{"num_attention_heads": 2, "hidden_act": "swiglu", "norm_place": "pre", "attn_scale": 0.125, "tie_word_embeddings": false, "init_std_qkv": 0.033, "beta2": 0.95, "max_grad_norm": 2.0, "decay_shape": "sqrt", "max_seq_len": 512, "max_steps": 10096}
MLP neurons of a small language model. Each row is named by its layer, matrix (gate and up: input weights; down: output weights) and neuron, and shows model dimensions 64-127. Each number is 200 + 20 x the weight over its row's rms, rounded and kept within 0 to 999. A neuron's up and down rows have the sign that makes its largest values positive.
Before each neuron's rows, "fires on" lists the tokens most often at its 100 highest values on Wikipedia text that the model never trained on; "fires after" lists the tokens most often just before its 100 highest values on Wikipedia text that the model never trained on.

fires on: "\n", "4", "5", "1", "3"
fires after: "9", "8", "\n", "1", " ="
L4.gate156,229,220,205,185,208,213,230,151,221,225,211,205,202,212,226,226,187,192,161,179,197,200,206,170,187,185,182,235,217,182,195,221,177,162,183,160,206,181,189,194,209,192,178,183,196,151,220,204,224,177,205,186,170,204,195,188,197,172,226,202,203,212,170,219
L4.up156,173,192,201,193,222,208,211,166,208,178,198,208,202,215,214,207,189,210,176,180,191,211,221,225,233,191,186,170,213,155,203,199,180,182,222,207,213,227,185,205,199,215,201,240,202,258,203,161,202,210,198,201,229,196,204,188,187,200,236,195,178,226,182,173
L4.down156,204,217,198,159,184,191,192,253,205,212,205,160,182,153,145,180,205,201,173,220,201,212,173,185,203,218,211,188,176,189,226,210,202,219,186,216,170,211,204,207,222,189,211,162,204,191,190,203,168,223,217,207,170,233,222,213,222,176,172,195,202,220,214,219

fires on: " ", " with", " had"
fires after: " |", ":", ".", ","
L7.gate234,226,212,238,231,214,164,192,186,166,211,176,190,183,186,161,181,211,216,212,199,240,225,203,199,188,198,198,186,231,189,199,229,221,215,187,208,155,199,196,187,186,205,217,218,200,200,206,184,209,234,214,212,201,209,191,200,181,238,213,228,198,242,163,181
L7.up234,190,197,216,241,206,171,228,190,160,228,196,202,195,224,199,187,184,202,214,209,219,199,180,201,193,187,233,194,227,200,185,200,215,180,209,198,217,197,218,210,198,200,207,194,152,216,214,182,176,223,210,237,225,204,194,213,209,230,213,205,220,241,172,211
L7.down234,218,185,168,200,228,197,222,176,200,192,207,204,212,190,224,230,206,194,186,212,188,179,233,180,220,179,205,213,178,237,191,215,156,221,204,172,214,208,202,211,207,190,179,188,198,181,216,176,232,211,185,217,183,192,221,195,237,222,195,200,206,188,223,226

fires on: "1", "2"
fires after: " ", " ("
L6.gate138,178,205,180,253,201,193,224,215,206,198,189,203,207,216,219,182,207,229,167,217,200,225,217,172,210,221,193,202,209,198,182,226,201,228,163,198,160,205,169,213,199,197,214,201,198,166,206,189,187,196,168,196,204,228,182,196,188,238,203,187,186,169,212,149
L6.up138,211,175,171,210,210,199,216,189,195,185,163,221,183,198,194,192,190,199,192,192,204,217,228,191,169,194,147,196,215,237,213,200,202,189,201,220,182,215,176,181,202,191,226,205,183,203,212,198,185,230,214,211,213,189,224,164,179,198,212,210,189,217,237,179
L6.down138,177,174,183,204,200,212,174,225,217,222,203,207,227,234,221,195,203,209,202,182,189,198,186,231,175,220,222,199,239,207,194,207,186,200,180,179,183,183,190,191,203,195,199,216,213,180,180,189,213,194,196,185,174,192,155,231,248,197,218,182,220,172,177,215

fires on: "1", " The", " Her"
fires after: " ", " |"
L9.gate307,176,198,198,188,179,226,176,201,175,218,157,176,191,180,179,186,197,199,179,150,193,184,198,202,212,186,205,222,193,199,191,217,228,192,161,189,198,211,192,181,214,200,227,214,180,218,188,208,177,207,238,204,208,167,167,188,185,169,203,191,203,188,218,216
L9.up307,182,239,191,215,176,212,224,165,182,210,212,215,199,191,195,173,211,201,211,198,183,217,168,199,186,210,228,196,205,222,229,221,208,196,186,195,198,190,199,196,232,207,190,206,171,234,216,168,221,159,191,216,191,180,189,202,204,206,235,202,217,187,217,143
L9.down307,207,208,166,213,196,178,242,214,190,207,182,205,179,224,192,202,196,214,153,204,144,207,173,206,179,226,266,188,212,182,190,218,196,190,214,241,188,213,212,185,206,161,201,176,207,205,169,191,201,197,174,207,208,199,208,183,203,200,180,202,205,202,195,179

fires on: " |", "1", " —", " (", "-", "9"
fires after: " |", "0", " ", "2", "1"
L4.gate272,154,218,224,206,241,198,188,233,226,158,228,181,203,178,170,187,197,207,222,202,216,194,202,202,198,179,188,188,205,209,188,211,216,196,190,215,213,197,184,219,207,251,230,186,217,204,193,201,192,175,224,205,181,229,180,214,170,234,250,187,214,194,183,189
L4.up272,196,219,174,204,174,187,202,187,218,181,172,224,194,190,225,238,196,207,179,156,222,183,186,209,183,185,233,215,202,179,198,168,210,231,195,215,187,183,185,203,246,214,185,231,202,215,184,194,203,220,181,201,238,214,242,187,206,234,149,226,185,207,230,160
L4.down272,183,188,207,194,215,220,157,162,200,202,194,208,219,181,225,217,198,189,152,185,221,179,188,207,212,203,192,233,216,192,204,191,180,214,219,234,209,208,170,205,208,192,224,200,201,180,169,180,233,233,221,198,193,192,198,170,157,191,241,215,183,208,176,208

fires on: "2"
fires after: " "
L5.gate422,205,190,191,209,198,201,227,221,192,201,217,218,190,192,191,207,219,199,197,211,184,207,159,199,229,190,228,193,185,211,197,209,237,155,207,177,169,165,161,190,202,211,226,155,206,198,221,193,205,204,196,227,170,209,207,208,158,183,231,190,178,160,192,173
L5.up422,195,190,216,213,170,221,212,200,184,191,205,239,191,206,201,173,216,210,188,200,228,190,199,197,208,192,201,218,203,214,204,176,228,200,227,218,182,190,186,216,209,214,213,209,243,216,210,200,192,181,192,213,221,211,220,208,210,238,215,213,220,221,226,143
L5.down422,251,209,160,191,214,187,207,197,203,197,203,192,224,193,195,228,204,183,154,203,160,205,190,197,211,208,238,230,222,198,218,219,200,179,185,199,206,166,188,167,205,213,194,183,167,189,193,186,186,191,201,229,197,182,167,195,204,186,236,170,192,197,211,226

fires on: ",", " and", "2", ".", "age"
fires after: ",", "9", "8", " (", "5", " "
L3.gate211,187,205,189,203,214,182,213,180,216,240,199,183,202,204,197,258,212,143,188,185,208,220,213,221,175,206,200,167,211,188,192,217,184,219,211,216,212,188,174,175,219,201,213,225,212,238,163,208,179,233,214,175,210,180,188,215,201,196,185,212,205,217,185,184
L3.up211,184,209,181,190,224,205,201,206,213,228,201,152,235,197,203,231,175,147,227,210,193,187,216,205,210,172,191,165,193,182,182,213,201,228,201,217,206,184,211,201,216,181,223,173,232,176,202,225,169,211,221,195,216,190,229,191,244,219,204,203,220,186,200,196
L3.down211,196,178,183,153,184,184,176,190,179,196,249,212,181,187,154,177,175,237,184,199,184,183,195,186,214,174,187,187,205,211,204,193,194,203,200,188,185,186,197,196,185,248,225,180,241,172,204,213,168,141,213,212,165,199,202,146,198,211,201,182,181,182,240,209

fires on: "=", " |", " MF", ",", "|", "."
fires after: "\n", " |", "|", "4", "1", "5"
L9.gate7,181,217,202,205,212,201,207,176,170,210,167,209,215,177,192,218,198,237,212,190,185,176,181,183,198,230,176,223,205,216,205,222,209,183,202,201,215,208,205,191,202,247,170,165,171,161,210,192,226,207,205,188,202,193,162,199,208,195,204,213,205,205,196,204
L9.up7,189,211,206,215,215,194,173,190,201,179,199,206,222,192,178,187,213,211,200,185,210,192,193,172,208,247,190,243,202,196,204,210,233,220,197,166,213,222,222,197,237,230,184,199,226,183,183,217,184,243,186,201,236,192,176,172,190,217,200,217,198,235,233,174
L9.down7,212,209,183,223,215,188,176,211,226,187,191,184,181,180,225,181,159,194,205,229,235,190,206,194,160,191,196,182,197,172,175,205,248,215,177,185,165,195,211,191,204,196,181,214,195,190,206,184,194,223,205,209,216,225,178,189,217,228,174,212,187,238,227,206

fires on: "5", "4", "0", "3", "2", "8"
fires after: " ", "9", "8", "1", " (", "5"
L7.gate390,227,200,211,205,224,221,215,200,168,165,177,221,178,233,239,201,223,178,186,228,217,190,220,191,188,187,181,197,185,216,227,193,207,213,219,218,220,222,201,160,214,189,219,230,211,217,182,208,181,212,198,166,203,178,210,167,198,227,220,229,216,215,178,191
L7.up390,189,200,194,207,217,234,177,213,174,222,210,216,197,249,228,209,191,185,216,244,199,160,184,196,223,203,211,171,208,222,173,222,194,192,212,221,198,190,192,196,226,189,162,189,218,215,205,211,181,154,210,238,200,207,172,217,221,199,190,190,196,211,189,229
L7.down390,206,184,212,196,193,199,213,190,185,198,191,192,224,167,213,197,197,187,170,238,198,177,198,179,247,210,190,187,164,202,188,204,192,236,203,213,199,226,198,228,181,232,197,176,180,209,186,201,178,189,194,208,173,189,216,195,235,170,200,166,185,190,217,181

fires on: "7", "2", "4", "6", "8", "3"
fires after: "8", "1", "7", "9"
L4.gate400,213,229,227,221,220,214,220,215,181,220,200,158,239,214,222,206,200,250,202,235,191,191,238,205,209,210,195,180,227,216,185,193,172,191,186,202,221,206,217,188,208,189,184,220,213,154,195,202,198,197,198,199,208,158,210,185,200,184,215,201,239,214,199,240
L4.up400,203,195,181,236,230,186,169,178,207,188,199,204,192,220,226,220,226,177,211,211,208,182,176,229,212,206,165,194,196,194,209,197,180,183,230,207,193,165,158,244,230,191,229,196,205,191,207,213,186,226,179,202,203,199,199,201,189,247,191,190,240,200,208,168
L4.down400,220,212,200,188,159,198,215,206,193,162,201,213,199,181,169,226,217,197,172,192,175,182,194,181,173,243,203,199,205,206,224,182,189,193,192,209,194,215,195,206,181,198,205,174,188,210,235,166,206,181,212,235,191,219,223,173,195,176,190,197,209,199,208,238

fires on: "1", "8", "9", "6", "2", "7"
fires after: "9", "0"
L5.gate175,176,192,212,197,183,231,179,215,188,218,187,203,224,180,210,192,207,172,199,188,189,158,205,207,204,219,184,198,210,249,194,183,181,185,232,239,223,170,186,161,199,186,172,198,207,206,225,208,200,220,166,183,173,198,197,188,190,222,225,210,184,181,204,181
L5.up175,232,222,194,182,208,214,193,188,190,200,183,215,227,227,238,221,193,228,181,185,170,202,200,159,231,191,195,230,194,171,226,204,179,203,199,170,202,163,177,200,213,232,192,173,184,163,186,216,189,193,188,196,158,217,213,237,195,223,176,210,162,217,177,230
L5.down175,173,186,194,200,200,188,222,193,216,202,161,217,214,187,203,218,241,201,191,202,206,181,200,184,175,245,188,193,194,186,218,201,192,200,222,237,209,167,213,177,204,239,208,202,221,214,221,208,229,239,186,182,197,230,173,185,177,210,232,219,159,213,190,232

fires on: "1", "3", "4", "9", "5"
fires after: "1", " ", "2"
L6.gate237,203,202,212,205,201,194,196,174,220,206,203,190,194,229,223,232,220,193,227,221,181,218,233,201,206,211,182,213,208,176,200,192,188,183,171,185,174,181,139,171,210,170,198,212,185,206,172,218,247,204,217,169,174,193,180,202,226,196,203,231,174,159,174,173
L6.up237,165,204,196,186,200,231,204,178,183,203,206,186,213,224,238,178,218,227,184,176,239,189,217,176,193,239,182,213,196,195,175,198,181,174,199,219,172,206,190,183,223,199,244,199,180,246,159,188,172,196,218,172,212,187,175,221,220,157,210,186,210,209,206,233
L6.down237,181,193,190,191,226,217,219,203,188,217,173,191,204,189,160,189,197,223,210,179,242,202,241,214,191,228,196,214,217,202,197,201,181,196,209,200,201,216,226,194,202,186,220,203,207,183,196,166,219,184,186,189,212,221,190,231,203,208,176,189,180,206,203,203

fires on: "0", "3", "5", " and", "4", "\n"
fires after: "7", "3", "4", "6", "9", "5"
L6.gate313,205,215,226,238,206,210,183,196,196,230,197,216,185,256,203,216,180,192,158,196,201,210,219,177,234,218,196,193,239,180,200,173,178,208,198,153,184,209,184,192,198,188,193,204,203,213,175,231,199,182,226,204,230,201,217,191,198,178,181,158,232,216,182,229
L6.up313,175,177,226,208,231,193,200,221,227,187,220,187,189,211,246,204,175,196,201,206,171,180,201,194,222,229,216,194,176,200,194,209,194,162,176,219,222,201,219,235,206,229,206,190,191,209,220,210,194,212,174,238,207,193,242,225,199,201,202,208,196,203,212,192
L6.down313,201,190,193,171,165,218,239,185,185,184,211,172,226,147,171,180,194,198,206,229,200,183,188,212,181,168,180,202,189,207,177,177,217,179,214,218,191,168,229,216,189,211,207,217,193,219,234,172,191,219,202,223,159,213,166,219,220,222,233,215,182,187,228,194

fires on: ":", "-", " |"
fires after: "\n", "4", "2", "3", "1", "5"
L8.gate19,224,234,227,210,201,167,244,186,193,204,159,242,216,203,186,168,195,244,188,192,215,174,205,223,187,205,163,253,225,216,178,190,205,193,213,174,188,201,230,188,196,233,203,189,220,190,199,192,175,200,216,188,189,188,204,214,208,193,186,212,203,207,215,212
L8.up19,230,208,216,208,233,210,188,196,200,213,185,177,202,187,177,186,187,220,205,172,202,186,198,209,203,223,231,209,203,215,210,216,184,186,251,184,210,226,247,179,231,230,194,175,206,195,174,192,192,216,237,226,180,166,209,200,212,207,230,213,223,175,161,213
L8.down19,171,192,184,188,175,143,223,216,182,215,189,233,226,179,207,165,185,197,164,225,200,199,222,167,223,206,227,198,213,155,216,208,220,237,172,240,194,198,187,186,209,195,223,218,190,206,189,224,202,190,178,192,179,234,191,218,192,195,221,204,221,204,227,202

fires on: "1", "3", " ", "7", "4"
fires after: " ", "1", "|"
L7.gate209,241,220,234,230,215,178,234,171,190,204,187,199,174,205,169,176,185,232,212,201,190,221,204,202,176,181,180,201,204,198,208,194,211,212,212,185,200,226,208,199,205,223,207,184,190,186,199,208,208,233,243,197,198,222,194,191,178,234,226,224,201,212,201,184
L7.up209,232,199,186,222,193,195,225,206,191,223,210,233,162,220,187,157,215,214,217,181,169,179,215,200,201,204,215,212,195,187,193,202,229,185,208,159,177,197,215,186,193,225,219,198,170,199,230,220,188,235,193,224,196,244,211,208,183,230,185,187,165,218,219,182
L7.down209,179,196,157,208,184,209,182,204,213,189,180,233,214,202,220,213,208,183,208,211,230,192,173,198,176,230,244,197,221,215,207,236,222,160,196,204,209,171,165,204,226,184,182,196,216,168,205,209,193,185,175,213,210,209,206,229,215,179,188,190,182,212,202,191

fires on: "2", "1", " (", "\""
fires after: " ", " |", ")"
L4.gate440,250,214,195,170,208,179,234,183,187,198,188,223,203,220,202,200,188,220,181,209,198,218,176,202,183,213,198,217,231,178,181,176,217,209,187,184,191,163,201,221,200,250,185,210,225,215,161,175,217,230,219,208,186,205,182,229,171,197,219,241,233,183,206,158
L4.up440,223,209,199,185,208,198,224,228,235,186,205,186,210,187,171,210,220,216,195,188,209,209,187,206,216,192,220,183,209,181,166,213,175,192,217,185,159,199,180,228,227,170,199,184,211,217,222,196,200,240,232,200,207,222,222,178,191,222,176,214,189,203,180,219
L4.down440,180,200,198,217,170,180,191,193,197,169,214,196,206,189,207,196,218,180,202,172,205,225,194,197,196,195,207,186,202,239,175,224,175,165,205,184,201,192,189,198,216,194,183,164,222,195,178,225,238,220,177,220,230,210,227,191,175,188,180,220,181,217,208,236

fires on: "2", "1", ",", "3", "il", " Da"
fires after: "1", "2", "3", " "
L6.gate239,230,202,184,193,211,189,216,211,203,197,199,220,192,221,213,228,165,194,202,185,232,216,209,195,172,227,200,214,209,189,201,197,190,171,180,210,183,201,204,187,185,157,220,209,192,200,205,160,208,243,213,202,182,208,164,174,189,218,213,184,197,234,197,210
L6.up239,233,195,178,206,204,184,197,203,198,251,207,180,197,240,216,200,202,193,158,176,211,207,205,223,182,202,223,203,211,165,185,173,191,183,176,193,219,217,225,215,196,171,205,186,222,190,185,186,180,194,169,208,172,210,192,209,218,224,177,177,205,206,217,219
L6.down239,193,208,191,182,193,209,165,212,200,196,197,176,217,177,172,238,208,182,209,194,179,195,209,206,219,179,180,205,194,200,219,210,195,193,228,192,208,181,206,204,202,234,179,179,199,212,202,230,193,154,174,208,201,180,230,233,188,206,205,189,176,171,228,220

fires on: "2", "4", "3"
fires after: " "
L4.gate428,177,178,156,189,174,203,191,189,207,191,171,224,171,201,212,186,215,203,184,182,199,190,183,196,206,209,187,191,220,211,188,215,219,203,192,219,156,194,195,153,225,214,198,175,174,206,209,223,222,183,197,203,215,200,174,225,201,181,186,165,195,195,218,162
L4.up428,188,219,207,203,219,189,185,205,225,179,180,204,200,181,193,201,208,211,199,215,199,214,199,224,202,196,212,174,243,194,206,190,192,229,229,215,192,186,177,203,212,228,236,200,216,204,170,201,240,198,222,208,188,209,193,230,186,246,234,210,182,170,212,176
L4.down428,172,188,167,172,193,172,226,206,203,194,182,214,175,183,208,184,200,205,200,211,195,187,202,174,193,220,226,205,223,187,206,209,190,198,167,245,185,193,196,164,199,188,171,212,173,228,217,191,227,186,189,202,233,203,184,233,235,177,215,188,191,219,210,190

fires on: "9", "-", ":", "\n", "s", "8"
fires after: "9", "\n", "8"
L5.gate126,225,193,244,188,204,216,208,186,188,200,185,230,201,228,241,189,211,202,203,195,220,188,209,226,211,188,161,213,201,224,197,179,204,180,206,179,241,208,253,213,171,204,194,201,211,207,191,169,215,171,212,221,169,186,203,242,214,200,207,198,190,230,204,186
L5.up126,209,162,223,221,225,158,198,227,234,210,180,195,211,198,212,199,227,215,220,179,214,207,185,217,174,174,201,239,203,203,208,192,198,205,176,208,217,188,227,196,228,204,169,246,211,218,214,229,236,181,196,216,151,195,216,243,180,164,172,169,196,177,196,201
L5.down126,216,231,164,186,178,175,211,233,214,184,203,199,187,185,183,202,164,223,187,192,212,198,189,207,180,254,234,179,193,146,217,217,169,206,213,174,195,207,181,161,220,178,188,176,198,194,206,197,185,171,216,207,204,243,166,180,219,222,180,212,208,207,215,203

fires on: "2", "3", "0", "1", "8", "6"
fires after: "7", "3", "1", "5", "4", "2"
L4.gate276,161,209,202,211,209,166,226,165,190,195,206,227,197,229,235,218,168,195,190,201,222,159,214,184,193,224,187,178,197,182,235,240,200,216,223,203,208,206,185,198,184,222,240,201,210,175,185,223,213,221,190,169,238,222,180,171,231,195,223,199,229,255,227,225
L4.up276,231,195,253,214,206,196,191,200,204,196,172,189,188,204,192,229,196,184,217,195,215,234,202,190,234,193,200,193,249,204,180,199,145,178,169,236,211,196,217,199,207,180,181,215,229,214,184,176,207,212,195,217,196,177,251,172,156,202,231,183,216,197,189,181
L4.down276,186,210,197,182,188,167,201,204,221,203,212,219,210,189,176,222,180,187,168,165,207,158,198,189,236,241,183,192,204,166,209,209,165,227,194,227,163,222,178,186,213,189,194,201,217,195,188,224,226,218,196,188,218,240,213,179,219,144,223,197,211,232,200,209

fires on: "4", "5", "8", "1", "3", "2"
fires after: " ", ":", ".", ",", " +"
L5.gate351,210,219,204,198,179,201,196,182,202,207,210,183,188,155,215,184,228,203,216,183,216,233,198,201,175,143,181,224,214,195,190,205,226,214,206,223,214,231,185,162,196,217,188,196,192,200,207,185,237,204,219,158,206,189,179,202,201,202,175,199,179,240,234,208
L5.up351,174,177,191,219,214,169,204,179,168,165,170,224,223,216,198,209,223,227,184,179,218,206,213,201,230,188,199,194,224,165,229,204,207,202,202,171,178,225,200,179,180,182,235,207,193,198,209,192,186,193,167,227,194,184,154,192,196,174,232,221,164,210,220,194
L5.down351,161,158,179,205,212,194,215,208,181,200,203,228,205,214,152,220,194,256,171,206,201,218,210,205,214,199,224,190,211,169,231,204,199,207,197,172,199,217,195,194,209,173,243,213,183,193,193,184,157,165,176,223,186,202,193,225,222,202,199,216,209,198,199,204

fires on: "0", "6", "5", "7", " "
fires after: "1", "2", "0", " "
L4.gate418,245,220,224,202,210,217,205,207,195,209,196,221,199,229,213,236,184,184,195,196,226,158,194,205,160,225,175,198,183,227,155,214,199,204,233,251,197,201,191,213,172,234,193,182,169,187,195,184,211,211,195,166,185,197,218,196,189,221,188,235,171,167,203,176
L4.up418,209,210,195,188,208,202,216,227,185,186,210,215,210,219,229,229,193,183,193,168,153,202,230,190,218,209,210,188,212,255,200,209,189,155,226,196,237,191,219,241,211,191,185,193,199,205,218,180,193,214,156,216,195,203,219,244,175,198,191,225,233,182,201,199
L4.down418,238,234,183,159,192,195,227,191,226,195,211,179,198,205,188,188,219,164,173,218,185,230,206,178,202,188,192,203,229,184,179,225,208,186,224,157,210,222,186,203,180,181,198,209,179,189,218,209,194,199,226,214,193,184,213,214,147,189,233,198,204,186,222,168

fires on: "1", " "
fires after: " ", " |"
L3.gate87,224,228,209,168,200,211,233,182,209,214,222,233,176,201,209,195,222,203,193,171,217,224,205,185,165,224,192,233,243,205,202,201,216,188,199,201,173,205,214,183,154,227,206,225,210,206,204,155,202,212,184,207,221,226,193,209,174,210,184,243,196,213,186,195
L3.up87,229,207,203,179,199,163,207,196,190,219,234,184,181,202,217,193,229,151,199,186,200,225,189,202,190,227,206,201,206,213,204,187,217,184,157,161,214,194,230,200,215,180,195,176,163,194,196,192,185,220,195,196,191,228,208,219,194,146,191,208,202,197,169,189
L3.down87,220,200,192,202,205,178,191,222,173,159,220,226,229,199,148,179,177,126,201,216,188,195,199,185,195,221,213,217,179,237,195,191,205,168,184,183,214,184,231,194,230,155,171,158,184,202,188,237,160,234,197,217,208,222,213,179,163,178,205,197,181,193,199,195

fires on: "1", "7", "6", "8", "0", "2"
fires after: " ", "1", "8", "9"
L4.gate15,214,212,189,198,150,204,174,198,178,187,200,207,179,213,217,213,218,205,207,213,202,186,187,213,209,225,210,233,223,191,204,173,180,193,205,196,174,241,218,186,184,197,221,215,211,189,203,187,191,164,210,188,176,163,209,168,206,199,174,203,186,221,190,243
L4.up15,225,198,196,173,210,208,169,194,209,218,206,187,180,162,215,187,208,200,232,208,202,197,197,197,205,196,218,188,204,199,183,203,149,160,210,202,217,220,214,207,209,203,221,230,198,180,170,213,161,166,215,206,156,182,215,216,194,206,213,203,162,214,193,195
L4.down15,205,179,167,183,242,198,183,204,214,223,199,191,163,192,199,185,199,177,218,187,163,239,213,185,201,151,232,201,182,191,206,179,197,185,200,194,216,171,168,212,206,232,189,194,189,217,224,205,181,183,190,229,221,213,204,239,166,220,238,189,192,177,216,191

fires on: "9", "8", " and", "1"
fires after: "1", "2", "5", "0", "9"
L6.gate80,199,224,215,190,203,199,219,198,175,170,182,191,181,174,188,227,213,213,236,168,234,210,190,200,200,208,205,223,222,193,201,206,178,220,162,221,201,214,153,179,198,175,267,237,183,186,178,183,216,190,209,202,189,157,181,183,189,190,191,220,181,211,190,219
L6.up80,185,188,217,214,221,205,212,186,191,186,206,177,219,156,171,214,209,195,236,187,194,205,175,219,211,209,216,206,232,166,206,195,176,189,177,193,213,219,181,189,214,181,257,198,174,179,161,180,199,172,202,210,199,195,202,217,196,209,176,198,176,182,193,214
L6.down80,207,141,166,202,227,223,198,209,188,208,222,179,214,176,237,177,215,189,204,211,197,190,174,205,209,199,242,162,169,198,173,225,202,189,178,163,216,229,216,191,215,225,184,182,194,217,187,214,179,179,204,210,220,222,213,262,197,217,199,183,196,186,213,193

fires on: "0", "8", "9", "2", "7", "6"
fires after: "9", "0"
L5.gate306,195,208,222,200,195,205,196,208,194,205,167,176,208,205,246,193,234,211,206,177,191,181,193,184,160,177,187,234,223,211,189,223,157,184,198,186,205,178,166,147,203,206,209,196,168,174,181,217,204,223,180,204,190,219,196,206,191,189,222,197,237,205,222,186
L5.up306,212,196,177,161,197,220,196,206,209,234,187,213,209,209,188,196,214,219,210,214,219,201,221,194,221,203,206,221,175,222,222,212,187,174,214,206,228,174,215,216,262,196,206,167,197,177,194,200,179,216,212,188,191,162,214,216,196,190,228,193,210,153,210,220
L5.down306,206,191,206,200,183,196,211,194,201,249,187,207,198,230,225,208,216,211,195,201,203,183,214,213,191,226,197,220,211,221,228,215,173,192,204,227,193,224,185,194,188,153,206,188,211,195,210,174,233,220,204,182,165,218,165,196,222,216,245,230,205,194,184,228

fires on: "-", " |"
fires after: "\n", "0", "*"
L7.gate20,243,215,192,203,201,214,206,210,196,207,183,208,188,229,162,196,207,170,179,173,213,168,184,220,176,194,220,218,177,264,187,207,166,145,185,228,226,230,201,158,205,193,189,189,226,200,238,182,208,226,225,185,175,186,168,218,234,181,209,200,167,182,197,216
L7.up20,209,214,171,198,188,204,205,201,210,220,182,201,180,189,138,212,201,178,198,212,201,196,167,217,186,173,237,183,208,241,182,203,199,168,165,222,144,187,245,173,218,163,183,169,202,186,186,163,183,200,211,196,211,192,171,219,242,176,209,170,188,195,179,216
L7.down20,200,202,172,172,176,172,226,236,185,173,201,194,201,172,196,195,192,210,237,200,196,194,191,191,196,198,218,171,208,187,165,184,249,173,183,220,193,223,239,214,224,186,197,195,167,209,225,208,196,195,208,199,208,205,202,251,257,194,219,207,213,212,190,175

fires on: "2", "4", "3", "7", " Motor", " Sol"
fires after: "9", "8", ","
L4.gate73,205,199,240,232,204,218,190,179,190,219,212,175,232,232,194,179,182,175,181,222,167,192,188,216,192,174,188,168,176,205,221,199,197,196,197,204,242,179,214,210,245,235,221,184,189,186,213,219,158,183,201,159,188,191,181,245,202,201,195,174,209,215,239,194
L4.up73,205,207,200,231,224,241,201,235,218,218,223,166,240,183,214,196,166,192,209,229,184,196,193,204,231,197,194,197,200,208,169,211,163,179,235,202,230,210,189,229,192,178,180,140,197,173,186,206,211,258,169,236,225,217,225,198,200,228,212,192,224,206,193,203
L4.down73,231,200,171,155,163,179,215,202,191,203,161,218,146,191,154,219,232,190,181,186,220,243,218,178,171,215,230,206,181,193,197,199,208,210,195,178,176,177,198,177,161,177,184,205,238,190,198,183,258,193,227,208,203,201,206,172,182,180,215,209,161,189,216,224

fires on: "===", "-", "|", " |", " "
fires after: "\n", "|"
L6.gate185,244,212,190,215,230,163,177,190,198,179,198,203,209,196,188,160,203,230,224,213,171,198,218,223,168,176,151,198,200,208,160,241,229,193,196,202,172,180,229,187,156,238,206,183,232,197,237,162,223,210,211,185,171,226,191,207,167,225,188,182,211,204,201,184
L6.up185,211,205,202,206,192,161,199,187,180,200,175,181,180,219,194,159,217,201,171,209,198,186,217,218,191,223,215,193,190,217,186,213,198,185,185,228,209,194,207,180,202,215,227,174,191,218,207,197,196,218,223,153,202,186,192,197,198,151,225,207,244,234,191,211
L6.down185,204,219,177,215,178,232,198,187,191,190,197,216,221,175,143,183,197,254,186,217,212,189,201,213,198,215,197,154,190,168,185,194,207,192,200,181,178,210,185,173,191,215,212,173,198,217,216,181,211,180,172,174,168,242,211,202,215,193,223,229,219,191,196,199